{"vocab_size": 7637, "positions": "rope", "init": "trunc", "lr": 0.00912, "lr_mult_o": 3.0, "lr_head": 0.00414, "decay_fraction": 0.389, "batch_tokens": 16384, "train_tokens": 150000000}
MLP neurons of a small language model. Each row is named by its layer, matrix (down: output weights) and neuron, and shows model dimensions 128-191. Each number is 200 + 20 x the weight over its row's rms, rounded and kept within 0 to 999. A neuron's up and down rows have the sign that makes its largest values positive.
After each neuron's rows, "fires before" lists the tokens most often just after its 100 highest values on Wikipedia text that the model never trained on.

L9.down0,201,183,253,186,192,210,196,205,198,208,181,219,216,195,222,235,179,181,205,214,188,181,190,232,239,182,192,201,197,198,169,220,208,203,208,201,200,183,187,230,214,181,190,218,187,189,194,175,193,185,198,191,190,211,208,178,173,198,208,214,190,198,175,201
fires before: " |", " ", "\n", " (", " |\n", " m"

L6.down87,194,206,222,191,176,201,216,216,213,182,191,173,186,196,190,209,163,153,222,165,205,152,187,196,219,243,164,207,185,187,236,229,206,209,203,186,197,213,222,165,196,211,204,175,206,225,190,201,238,200,205,226,167,234,183,179,195,230,200,202,193,207,260,230
fires before: " ", " one", " the"

L10.down227,171,211,231,212,212,218,187,170,202,192,200,238,162,163,186,173,216,169,209,178,210,218,229,197,222,231,201,194,222,184,174,197,202,211,237,224,181,184,212,214,232,211,193,222,193,193,181,205,212,205,235,195,184,173,195,210,196,222,174,140,206,200,180,167
fires before: " the", " her", " its", " his", " which"

L7.down307,201,144,187,235,198,214,214,194,164,218,207,204,178,166,201,162,205,194,231,204,179,200,214,201,229,184,245,178,177,216,202,176,182,187,241,226,214,239,159,210,171,204,211,196,183,226,172,205,242,248,178,185,196,185,205,193,191,233,205,188,203,194,216,208
fires before: " |", "–", ":", " ", " the"

L6.down259,220,182,177,208,205,232,180,219,222,231,186,196,179,206,218,164,189,195,190,211,200,196,186,196,196,182,199,164,204,186,246,146,191,200,181,213,202,220,179,169,222,192,207,219,184,229,187,194,211,237,196,229,223,203,195,204,216,227,199,211,219,200,187,205
fires before: " ", " |\n", " —", " |"

L7.down99,193,200,215,210,163,204,187,221,200,163,204,187,222,198,210,201,174,189,234,178,188,177,202,206,181,181,212,202,201,129,260,220,175,144,225,183,203,207,186,176,215,211,183,188,205,205,189,169,194,191,185,181,208,223,181,205,213,194,186,200,206,237,204,173
fires before: " "

L6.down226,182,192,201,178,173,210,211,180,167,193,189,199,185,189,187,203,164,225,212,235,184,163,187,179,213,222,184,172,177,177,203,163,202,219,172,248,198,209,196,210,193,196,224,187,207,203,172,177,198,202,172,208,198,199,213,227,218,202,215,189,162,238,212,224
fires before: " the", " ", " his", " this"

L7.down200,181,196,198,214,167,229,192,186,200,204,212,185,178,216,185,194,149,162,222,190,175,193,223,184,210,205,173,183,230,178,164,216,208,163,181,180,191,237,210,198,215,213,189,203,246,204,172,212,170,246,186,189,177,210,233,183,230,221,199,206,197,225,209,198
fires before: " ", " —"

L8.down58,219,223,206,191,192,193,205,180,204,227,215,217,159,240,210,177,208,207,214,202,182,216,176,214,225,168,164,170,199,196,188,181,188,205,249,197,191,195,181,199,183,200,197,202,217,180,208,191,193,183,212,216,198,228,195,179,194,190,183,177,203,219,179,207
fires before: " a", " the", " its", " his"

L7.down235,215,209,195,189,172,202,186,218,212,186,201,204,208,211,240,184,148,195,177,208,207,194,218,225,194,189,194,192,215,182,217,180,210,194,211,230,201,211,192,209,230,220,224,217,203,204,186,211,172,182,185,221,175,198,196,186,240,228,179,179,206,241,181,226
fires before: " ", " —"

L8.down275,197,188,197,144,224,194,168,205,157,212,221,185,159,232,227,224,180,201,206,200,186,198,204,198,213,185,191,173,201,217,178,199,171,179,183,186,203,216,219,191,230,206,207,173,188,204,194,219,194,221,208,196,168,165,212,182,175,240,212,203,211,203,215,175
fires before: " ", " to", " of", " the", " for"

L9.down395,183,173,182,216,190,199,177,215,160,202,213,199,218,204,210,240,208,174,242,179,169,222,184,209,177,218,203,185,202,173,183,185,216,234,218,186,223,174,196,160,231,219,187,211,219,146,199,244,187,180,199,191,177,184,199,211,189,215,178,162,154,215,201,187
fires before: " the", " which", " its", " her"

L9.down448,198,195,171,246,214,195,210,189,158,196,215,187,205,242,179,209,173,161,213,182,214,208,208,185,188,222,144,190,199,184,198,188,201,150,192,192,182,222,199,190,192,201,221,207,188,193,192,200,202,166,174,207,218,197,195,196,193,202,168,207,213,200,209,197
fires before: " ", ",", "200"

L10.down350,183,172,227,194,159,191,213,210,214,184,188,181,206,186,192,202,164,198,183,184,189,208,197,202,216,208,235,224,200,236,195,212,176,221,236,195,197,193,218,170,235,192,185,205,182,190,179,194,203,195,180,180,166,208,207,240,176,248,231,185,179,165,173,180
fires before: "201", "198", "200", "197", "202", "199"

L7.down241,212,229,220,218,214,200,180,198,195,188,190,211,166,178,162,204,194,187,213,204,201,171,200,226,181,209,184,178,163,174,201,227,204,210,229,188,232,167,190,234,190,176,214,239,193,218,195,218,199,236,205,202,170,219,186,193,171,197,236,238,177,162,180,205
fires before: " ", " and", "000"

L10.down15,200,245,166,218,211,248,184,197,213,186,181,197,218,192,213,194,200,185,207,191,208,219,197,227,194,196,207,211,187,176,209,188,168,211,191,199,232,190,183,210,222,164,235,191,229,184,215,172,168,202,198,199,188,216,188,185,189,195,227,200,219,195,219,207
fires before: ",", ".", " and", "\n", ".\n\n"

L9.down180,205,215,200,223,209,189,206,161,206,195,198,221,198,213,170,172,180,209,209,213,164,219,195,202,169,157,206,146,223,199,231,209,221,197,221,188,217,216,180,214,171,203,197,174,166,167,200,215,174,226,184,206,199,201,223,204,218,209,190,199,196,220,183,155
fires before: " the", " its", " which"